Weights of a small GPT-style language model, trained from scratch on English Wikipedia: vocabulary 16384, 11847 steps.
MLP neurons of a small language model. Each row is named by its layer, matrix (gate and up: input weights) and neuron, and shows model dimensions 0-255. Each number is 128 + 24 x the weight over its row's rms, rounded and kept within 0 to 255. Numbers have three digits each. A neuron's up and down rows have the sign that makes its largest values positive.
After each neuron's rows, "fires after" lists the tokens most often just before its 100 highest values on Wikipedia text that the model never trained on.

L5.gate280:101106108110103145156118106116132110135109131095138115093125167120125144135062101116127123154118131137134121133135139155100144105152140092075110126108137110143187109137160134133139155088140127113127125137191075111126137089154133109151087118138125120163136142117095095146124138122136117101106157158129110106127124184141146099119117110080135114134117110055115140146150146100116169123131113099130118133098107083100140144114097099159158118131130111119141134105142115124060094120114106146086168090156145133143147152140119155116156116121169143130121179163142124168090131074139144132083145105157091113163142097146157138108136145139140177114124123081149148147112100115112163115155104144074131144124156121090162139133141089119120144103148110137078144144077111178120117143090123
L5.up280:088134119159124142160131136092105128145143100154119156133171156080096129100096119117128154145122142130107138156152141113136075089124105119092154139145133072189136135117135113154154138136099157139131131145124129154132178155145167106130126139120093156125165118108109139131133090137099128128107154127120097106140163138147118131150136178114108117098147108138118121094080148126180143111138123138155125093112119150098169150111149095158104101137110125177135112130107114108160135115136172110128111133099135087122131110120100181166140125161147137144127103139120130116139146099174085130144140088156092112111127099148178133106112123135131130109102113106201146165141103112117134091115138117099136129102153082094156152125104156104132081172120114118150107167067112192120104123136140
fires after: " |"

L5.gate109:147083129135139102145177130119116130174152154108129111150130079116140164166102123088130125093096102107148111104144144138122117151084127152167139071140095114130136115132138132111122140111161129138121158121109103113103107150166110114155111117085120078110137149115153106138085099127115095119109134075134137085115090108132137166145117114153165157153176118136143094114130086133080153112123112115178162149151137104153136131115141180161115159164131136115133107131151106133089139075133151107114103165110159129110129158155122116126165131115088137150126135132108087164128178141136128140129154052114130133152120126127116166115129127086164140173093066125172116141125108129139104105117100108103124124144152121114073134131099127116106099114125085108122115118124149076146149147124119
L5.up109:141082144148112103125107136173118137093134106149128115154170096109105133145141153133125177126166164136130150143156079139111116111155139133145128175128126164135119051145153174142159107115148114153119131167104139109111144148071125129146136095132177129145129126133113155105148145135117084111130152114181137149125121141117147135145121146132105159138126115112084095108140156088143137128093105090075109129101121098078149113163116137137122068123121091141137096116146142127125098128124102135149155127135102142132148121116118120124095153151126087105097129097143174133169155144141114133169118168136126106096098107133125094139112161156085116156113123123144131141131104164153134140134139085116095119127123126111136142141156087122144161077099127096078121126107112106092098136116155
fires after: " in", " the", " this"

L5.gate397:113126133128154121137125115108122147112128110144100142129109126118141091152090164190130134153108140119130171111155145160167155150099158121101131093138144138166145123101163131141157087089112135130154138142140144155152120099073160146155118127123138120085143129116156123130103110140178133080126116167137091117052099127125144107117146128126141151173125115071135117144138147127105113099105134124174106105128108104105098131121118139140145132162131163116118113102145130154141111117142095096131123129134150102133147154146155100153087159119128111138087129128143111120155185098109128138120094118173130134132128128122162186121105106094125129116163153161149109126101099123158095121145123144109144166107150176130128124109110135088096110133095153120131128126154088191100186129104113
L5.up397:170091147127118128118128115151141149178092135091131116122122123097115127119135148120136081128112095137160118075089112148106151142101065129133120141151116077123123133096139102097156117191195154129086163156119098144133119121122156105095115108148133124165151158083123132144116125120134153067122130142088183090134116127117145091155108131125130149120130138120160145138114152188136109143144138118136136154133095118095139127107133165122122135162142137118158094132109109102127090126122128097154194135168125116130132125128122160121088191130110122124113154112108119112160134141143122110116137106141123105094151112145140166054131063128128135106118089090146136105112134153124141114142142146120151137075114106119108108100139156106138127125112129142167139150146133154155155115134130
fires after: "|", " |", "-"

L6.gate491:124139120164182123106140173176131108144134137116090105162164129098129127166108146122109097133158127088149128106155129192136117141138130118135171142119139076159108125156121162073118087128120099124151144140140129128124133147132094125081100128129119147162139117126125131131132118121094147158155104113153138118088146112124091154131135159176098087134118106137133188100131143102153117128128104138172108131127141135084108118134090111146153141150142128113114156123121106118117114096107149147093170162145158118167098146158108114142109152083126125144142126107085127132157150126110140122161108114115153116110180117123184155149136144154162136130168169119113119138091134122189125115154125134129137122102107204114194101125105136201157127160131145117125120155134139137119170146115105
L6.up491:157149111134194105144147133152119142093124108112105150109112141133127120144138190137182108110120133122107118115115153156145121143148146125104124153092144092139114103144136044155167130121147132141164150136111136116169083124080133104116137125129139087159129106136112118139148108145171125122136103129114132105140128093122110165116114149156136125131115109139112124120154153167172150152092169104088116085172126174137103098096071148138102138112155063087108115124127140117070104113132138101102163145118140121141115106110143117081114106103107097130149140118123138098153139117120137116161108089111152140120150132102091094107099135134154157133117137095127129150112096149123105138158097143156195129138109120131166097141107104101131141155141095142180135130158108123089123146114101
fires after: " |", "|", ";", "–"

L6.gate542:132128109100124133156096126145153050128140140164141091149090121128136084090115081146103120149116130135098138174167145179128117165153139114108158114082131141104128124150107098119128118105112136138130160105145139149138086140079151137146105147138165092131170128122099152176098149119108122162109113129128133149124137107169151137091148096121139104129091101134153156133125134142135168139122094130155159144084095112105126131080147149170117122094128157120114161122074122129111100185101149158161139115108209145157112157130136140146158124082114131162107126125154149148127113114096093151160142159140156149097111142112115129140164128111160096094129117143117109126148140146131121104112144153137125147136166114157120156145141097146081102142110166118082152136125110108096081160118072
L6.up542:147139133145175173094099131124107132147127096141131120137094164129127113112158158143132113117099134123121107135177091119099125119119125146133180154151111160132087113136172104102126147117158137163161083125108135138129156183113129159119127088103141158124117122127161129111141074129127104095147095175095099159089101143122134098127118162156146139150132118122136142127136101161070095144102091111142152104111110105130130135117132165146109124131118165151089126153168151132148173096106137122088103152111138135120157173154117073138181140137073128136103055166092094171103144115143158116131128123115089119132125109144148116118114131103170100161079134121101131150101163125159097132081134115136107114134148092110149119129106095150110121110147125136175106133115138126151125118132088
fires after: " 3", " 4", " 2", " 5", " 6", " 7"

L6.gate595:123118138113134133129156150147133117126090147116084045159129134110093128104146140067120142094135148157112119065133109113161165127145150122124132116125158152155088120117151130141136145101128098160146107134102111141152109109151104151116110146169171133116142114079117144116145141116158113124144126136145111141140079169085090092104123139094083112159082134117166116128112131147105110111063149155140144153141161150106082109095181081123107137113128076136083129137114132139131130110153119136115130129132169160137133150115097134147075120081123125109124122114143137133119146129097134111131078125136137117079168176121108099131163132116094143131142145091143124186126123125145111144111104129124117142140119115124120146121132099140134144115073097150104184122107090100139080134122126
L6.up595:097138136094146097117115079087141078145156076107077097114140105155151114183110131112164086177109087139140093113117108106147097104157087129126150107121098183140127120131156130091123155107127131124129125128110140088118123165109140165087095103111126098115115165082129122152133124094145142103122107104105112137135142163146090117095120145136126096127134151141129149106138132102120083120117116161097137143121139115150126129095134118148122091139073105139150129160148138130130143132137085138121139089135202113097135148143104110119075103102162135160101130104125108103128126149122125141155169182130142124142166128131159100094156138154161156148095150117110086093129144146194145088150118149102138141130126079126101128115152085112125147082082139155117170150124127135140155113103127
fires after: " 4", " 3", " 2", " 6", " 5", " 7"

L7.gate189:116144092119121106096142162128158125098156080128095124136139132128148156108107150152090141093101155103131107091151105131112110110140098120116136140149102171102137090148135094111114111141154105159117069118144119107108110120117159096115151098124130152083090145150175130134141158163145144148135119169118077139134112118127156132134134125182126121132111143112163123097085126151122152133129118139168154132147103168182125096153121138126146131103171133134124170107161120143112122086181101129125119104086158132107185108117163160120110130145152150131129118164124162181129098113100147159108103129121167139117139131121146129118076129174108121151157158151142148123123169128184135134099121121142133116148140128122093129133115115102100175088123120147177106116093120132145106129130151
L7.up189:146090072151112109121123154100153129135106121092142123106132112131090168111146122129098128116104105101171086114146119106167128113154137177170137110127088178091133124104122122143121151125168112119133099131123128133111136135132084159106121090161102109136141144110145154119159149157132153142143178139069086124158129171162070114118133080096137134144135126131157122132093110185158120148109144129142087097146136159111108074119115112101151118110157140120104122156081105120143135120170103129116165100123162119127131132162088114105133074160112125105113128105081184131122109142115140153136132133141120142139129147127145111147107145163137154141114131125096152125136151133150105113094088153147145122129101158115111101106129155121112129076107117149094148104127137166134105132167114
fires after: "\n", ":", ".", " |"

L7.gate74:151112170088127110099126133161133142141115139142100138140122138140147129128166161099142081115137136149135158155107133155162161121134126108088136169123156139144119114175132111122111130099142134139136155093119117163101109133154133151077163130078125171105119097125135151121156118151137100152112141131092116092130126096163071123087167163135118133148070138161094174103077126091168131151135094141106157094132121160137124140113145101114136114110143118135124125139155115137148135146106147164149117111158143162107173115137147102195134106137136115143132130134121109127133144122120115153097095137154146102145106133135123204116107122151132120118159164072109142116083146129136137111160180119125096119106128163136112143085125129115157198144128110102143136131114141157096153091129138
L7.up74:137116105119108119118136122127125140106129142098087118120140137126089131142101118110105138156147115113088139113124158170120146099172138114083141152147097123147167095123132108120117124138150147115157169110149129130123081104137128100098172132109104110142159113129094136138135103125144088135101144081117120073157107096162120123129149135112169125129128107110110159133106104097141084160136116153103162116147113115126104132150164125118136127151120100125147127151175062156148103131125174138114107143125148128084173102165145102130131134142098134126095067093091097109126101106160106129147064128123142119114080140154093117128170086151100115082126115083069095127131141126093121110145174188097126109133107110131124129090158107146148117178109101119126140129101140142100133110117174
fires after: " (", " m", ".", "-"

L6.gate314:102097120162136149138149142137098101109162125126103128150105154082106107097134077133130133089100128125126135148166103139125113126077121138150110173141113120172105120119132144119078140136128102123132123079122091126176102089131117168137092082119133152128142126112099126148181148112058143136112152142106128136121103093086141090102125110134178107173144082153110136110158134139127150102078113079139120114145129169141132129110132121131147149141078203149155120104145126129101126123103059121131079135109136116102142125122131095131135112104133144141083147104144131108156135137159149117118136110120109128088124127125119141103142111105108142106177148127123092146126121126120122137157115115126106183126150144105141131132114149132163107145132099127124098132089138114116106105135164
L6.up314:090101127137126157147141138130121132124073109141162115158141112112097090124178127110145110134120158096145095078144108126090139116083125136129152114157110101141187134142128095152096171120131119117138108136126155096130123078139134107167114126118160151075123140120133128148124131138135142115037128140112122146134111123122179141096152086161111119108103112175144130122130138153153125111133153142139107122134132107148105150109122095122095125165079146137163132148169133113120125097142122109125110077098104159106121094110071166117107137146163137147119092105129190142157154115126142075141104079121106135153101127115116132199146132131129105086133116129068126157094188084150134124129123135167128114130093158094119107130105150115137126136118123115146114084159144107100121106165138
fires after: " 0", " 1", "1"

L7.gate494:095111135138123112137137107132118128112150152146134118090128135113148084142126100158095200107144102098130151156131137150132159142147135113105139094083200127144110122104115095119128135110198138117145133098136126109165114105119126116134164109192137134122113088127098105112115142121139157150155098132176133129097165125149143163126144141124150184084141140128187122141151114125157114136156170136129116121131105098141164119161116121089144113141143124136108105102154124156154155131139123115148122128123151138115108101129063117085111156127109134144138165097114122123141137130160142121155125102169104136098078146119162150103134144109128125140103145169066115113155098125193107121160151149139117120122085147136119126161126155127117128140171116153185135100107149115120133176149126
L7.up494:159140112138113147083101138085123117165104130113179138135129119121113127134106120151090112139093091135094140100081128136136139108084108151122163094125134096086130149122083093071131125134160072098145081134143119151143163132122132147141133142139133173107139130101112120139140113112062135142112113079119153115117131101166104130166134129159116168126120100192151184105119083161112118161078115107110120126162119134127114109112136164113152149108102119101099141105086093098126112104151127122115151149109158099154115157099112122125162114122168066118140138117121149116093121075115075121083136125134114110152153152123148111092151138169115110125144144120163122081136143083091140088159153135113126155120130123170118161141146137151098092136130108130124126179107123093065153115111132
fires after: " |", ";", " (", " Swing"

L5.gate433:121142116136148139094129137147150132120153094167160133136117100135183077176095150145148123110145137129109091105143114137121057133135122137109094116172125130144141133137112118061127163093116089160095187141150134138096130134133161121111130102136131132123151127161131172122156131109138132176121112113163111171140082113151144080146121120147155117168132119120117140109138141104145159164154097115140100157150123112155140161153130128178132163099154091133120127098142175125149171101099078104149165106156146135116115158134130142135105163158106137074128125139126136174160161118131152164078155149083141132091125110124124154121141110084102137180134134148129137117128109111154107097137135132138109146130076143145095137088143137127105148141110130111073108140126099129130138112138091
L5.up433:120137132116072127168126132126131131116127128153129108109139132138136126117113094141178135131146149094134097116136122157103099162108142114155128142091143194059106135101155135118118163184131166075123139110130157135151153136089129136116129140142101145152181140099172122155147140095133086179069151136168129110122169112125108097163133138158143104157160162105127129091172146080141155148188147117158150169113136131097149109158132137176126134141150140134125114099127138122161163142098136134143169117112143129147130173153171166132127155148132129116130102149140164135120152127160139144142161083125070083131186144125135163096116173130169107108148166127128134145148100100116120150099132118112138115129128132115127118091079138121132132133137109119076133158081148119130161132114149
fires after: " September", " December", " October", " November", " June", " January"

L7.gate372:117126139139124158121133145151145090155174114100126133112124081132079126097174104101122125122119153146161156105149130157115091090102155133120156110106135173092161164152113123119110105141147098119100118127134118150112130092104116105141135165130142097119109147128154135136147127126119122151156141142114171096101107155177065149100135156112116128142170144129160178148126134144126105119128116131099158111131102144129103138100135122118121101129089166165138121138154125132133116126130149125149097149100115143082157142126144156138114126188174103151081129141127197116144137138125124130128118144117131135091116127159121170094147106102184091145128171112125155140130135138119089141136096106140163114153070086163165124109108152096141104150127112125154130132133158155135114102109109
L7.up372:168132128150159142105122120173131127132143112122148139127126085106113154122132124108146136099131046126074133139132107142106108142134113113091105111127108118118125181124118135127127161121116128134145137118089095112146099117102098141129130150131083115118153187085132130180129151120107127129130127090118134128121125117170165098146157129093131087159100131168154127140122119149130092088103142130130114122151095130095097192126117140112104153137119128108132129154149208104111136111097129143136121182156110135140150113148072145154136115129107154166077127151123174119130102109132135121162146102119152115127119158133160147124115069111115107130121134115095095088148092105099111132162146176119130142108074136188109112165138121153128117144147112147136109107092166117099149125128101
fires after: "\n", " 5", " 2", " |", " 3"

L7.gate421:130112101110127106114130104126156132100115166097132166104127129142120115149141130197145100114120129126137133109135096146114097158126128117121144137095142140134150163178118125124132124100119140121149122122132141147104128114107122137139121123133109134152130142166119115083108120143165110105149103140120122097137100111107144107148172145096132174108139129113124146144146135150114099104127125099091130108087120103128128136121152122146169208131160123119118064103071147123173103110120117104072107125134114156105127078113100127115131092106108064163105156145117157086105181178062117121142095131115124156150160084140154171095144102090126110181134153116122129169096160160100164133128125121121096148151143117126138143115151144152161084149112126142149142092130135129153146112151109
L7.up421:110137128084155133137128141112095156158124139141133148128159151115125175176126119147102139175174148085132140168128137133151168091164129118143133164143097138155122131135122133110125084124118148121172111140106147140141149141128119133157120136141149106136087149158145112129166126144123097120132146138135120151106140082129140125138062117132122133104107134111133065113124187134125113098102148094152115141090077174112106075179109116134115140147075153149109109130173099125147120132091101117123151125175178126192143149123133144098134180164103147133110120130144122141165136117135109112116191117147094129162155143164160098123093144071123122126124174159129148082097135111143120116131092123160147134137141129122151154150137163118110150148115131138134086083097101167114120138132134
fires after: " |", "|", "-"

L5.gate353:153136095175155144133113160158151099126167172135117109088114138176169120094126134151134100102172110121124115193153130153159126110137133139115127097123120133136127099085129143123144112141149149104103173121153116135142138122159073109146136183169098131085106156138133122111136144141118149167107146107130094092127123109142154094111135115158141119128140153121144145120159137178144107133110151113167130113137116138106131131166118106130086093079154116099128089121198122147125137133140157145209101123126190159099114113140114122128126159118085133172099114133082133099126108134125105113136112092151135123139097118144121115165145143077119113139123121174152142174118099115086171145107148106123141116133122098148142145112151086124106140158131160115134112145129110166101175152121119
L5.up353:127117115148152156127074132149126163135148155146119141150088120130162059143097132108144115134116124103122132131148115101144155086140160152173130117135117118107189076106136142103119160130114143114141141160118134114153153127131151114150135156124143112102133139145121140124137178162099120128112156130101104172134128137159129145119089132153136098130092147162110141132146129157140102149177117124158119145111147127140101130116107102134157124149125138143144091131156112159142087131126151110112152140082102143130121139136111113120135098192140118163109155120081105136112125116114087126107146138131137143132097113129116145157145110104128094139123148126121122129119128138107185164058076139138100134164121154073141157119082135157160158147134088139100129128152128133155206107172106
fires after: " G", " W", " K", " A", " S"

L5.gate15:123079088098111138131148142120145114139143126128101153136113135121145128121152120148110119109138121118132153088178103160130078112148153124159103137118143130099093167145118110167137128118105108144170156138122119075149114137120141108109105122123132085129124122109154112166117145115158123114148137159166170144088153139131098178148148154089130143143108111150112129179110155115114110089156116155086136171163100153121115161159166145125183127134090129123089119159123170168128081135121146110160095138116121159121124086142086113117133117075130186145135114123121138188147099145115118105119102103121130141164134093146165094150163133129134143081121146066099088118099144155149121112098140115107138139150130145138188152154135100113117121095164094128091117137116074128153144117145130
L5.up15:176134076086115142136132154108107123151160146121100118111130115109084134169127147110112109128087140106182125133150120142090084116197122111200126125128152103114105113118121125138112097138130136118104103144102147133113077128153117143171122138100118138144123136124130132136122153114123121110118108137143164121153117116150134186180122113157129133151125123170113131121143172164103118104157117151119147140150076123104144139170095137084146111129107116131072119133130140144107124132112145112106134110110141166095116150084122092108164072101123138109136147167117131117115142135127120125111120126119160111179109145109165129136152122128140158080108120137111101163115119153145210118149129145098101153106120165130107124140085124098132148077123112107095138160128158134154101095127153
fires after: " the", " The"

L7.gate323:166124118148091125141124137131161111147138135139144115115147127117130136148070116139166137127154138132120117136145122123149132089159108123143116105105183102138101126119117118148151159098124064131133140108084143152138147099109138187103101109126149154097144138161113142090120109139114109162135103120139137101141099160176144151208144164170153183140141120113121176149165124123109168161159135127105157151155100109139130114145104114164134156103112086145149129054119154122157125093139093115122154112165127101167114151161108129145140153109138165123104132123120178169092153095180102132109146130117114112104085132121132137141097134148143143128119101106116112172092090174164122132149143117151109121127112137113097105096152145101116097105182115118111159169163110147135089118164122
L7.up323:152137124142069102151123157096127125146173100194085118123161122145138099151102141151158129109091151089129096157107164109111142143141151133104067104121197135114109098133141125139119136122121116149102138135109157162153152196104172147132114125142154135088123145152151174097116137135101107160182106125150144099163111138126136144137149137100127174127142103143154119137166145121111125127123137086119133122115116152122079137171143149146121085116101092124132095119119139162119140134139156145113134134164175103124134114175109113140144147126182164131119152123120126183139144096136131113165114104107136088109093098128129142128159066098131115135100105150098136103112120172147140090138190138148139142134090173128092153105117123139078148104150106136144086151121167163134120146149147
fires after: " January", " December", " November", " June", " October", " March"

L6.gate568:102108087103129186137104164081165134150097158095122157131091098145134133112062070145161145154104141102142108140167158127127129099120165105127085172123120127132135113088151146111132150070137166161117141155098165131121152139087089136129109133102141126153113117133152160133107156153142085112123159112114103103108117135121160157144133159114150094113149115120142143140115172110114137147121154129159123112153149106083139121151161147145112082132148171104140134136127116152114090160130153137133120165107119119076086061111159101077118177114116120135129124145127134133128109083149127157140124133173093114133099089171179136132158098111101131117136139136138116115149121124133126115169124097079085117163138160113121177117150143124109141136118131104127113140111085123149132142139093
L6.up568:179141096067163161155134146137130130153120139087196106115094121136110086167138133135133153159130113132135137161098085114121105122140136145139139093136084108142172140136122088126105112128115134114157097127128163105137106118122114095132136131140103114154102107134152138114172125118099150081104122121138123092139154153132156141190100137097123126121117132101139153129162131134132151122158140130134067097179164103116168098142137169116169119108121125140101137146154129166158116079125102133162141139093155104113105147130145124122121104125107107143159102121198112112104135107180116136140089173159098155088129112100152192124120095109148106137136112087107119091154095150129121087161131097138127126128139144115163150122118137124174087141102141157100105144143168138152132110107093
fires after: "==", " ==", "===", " ===", " Notes"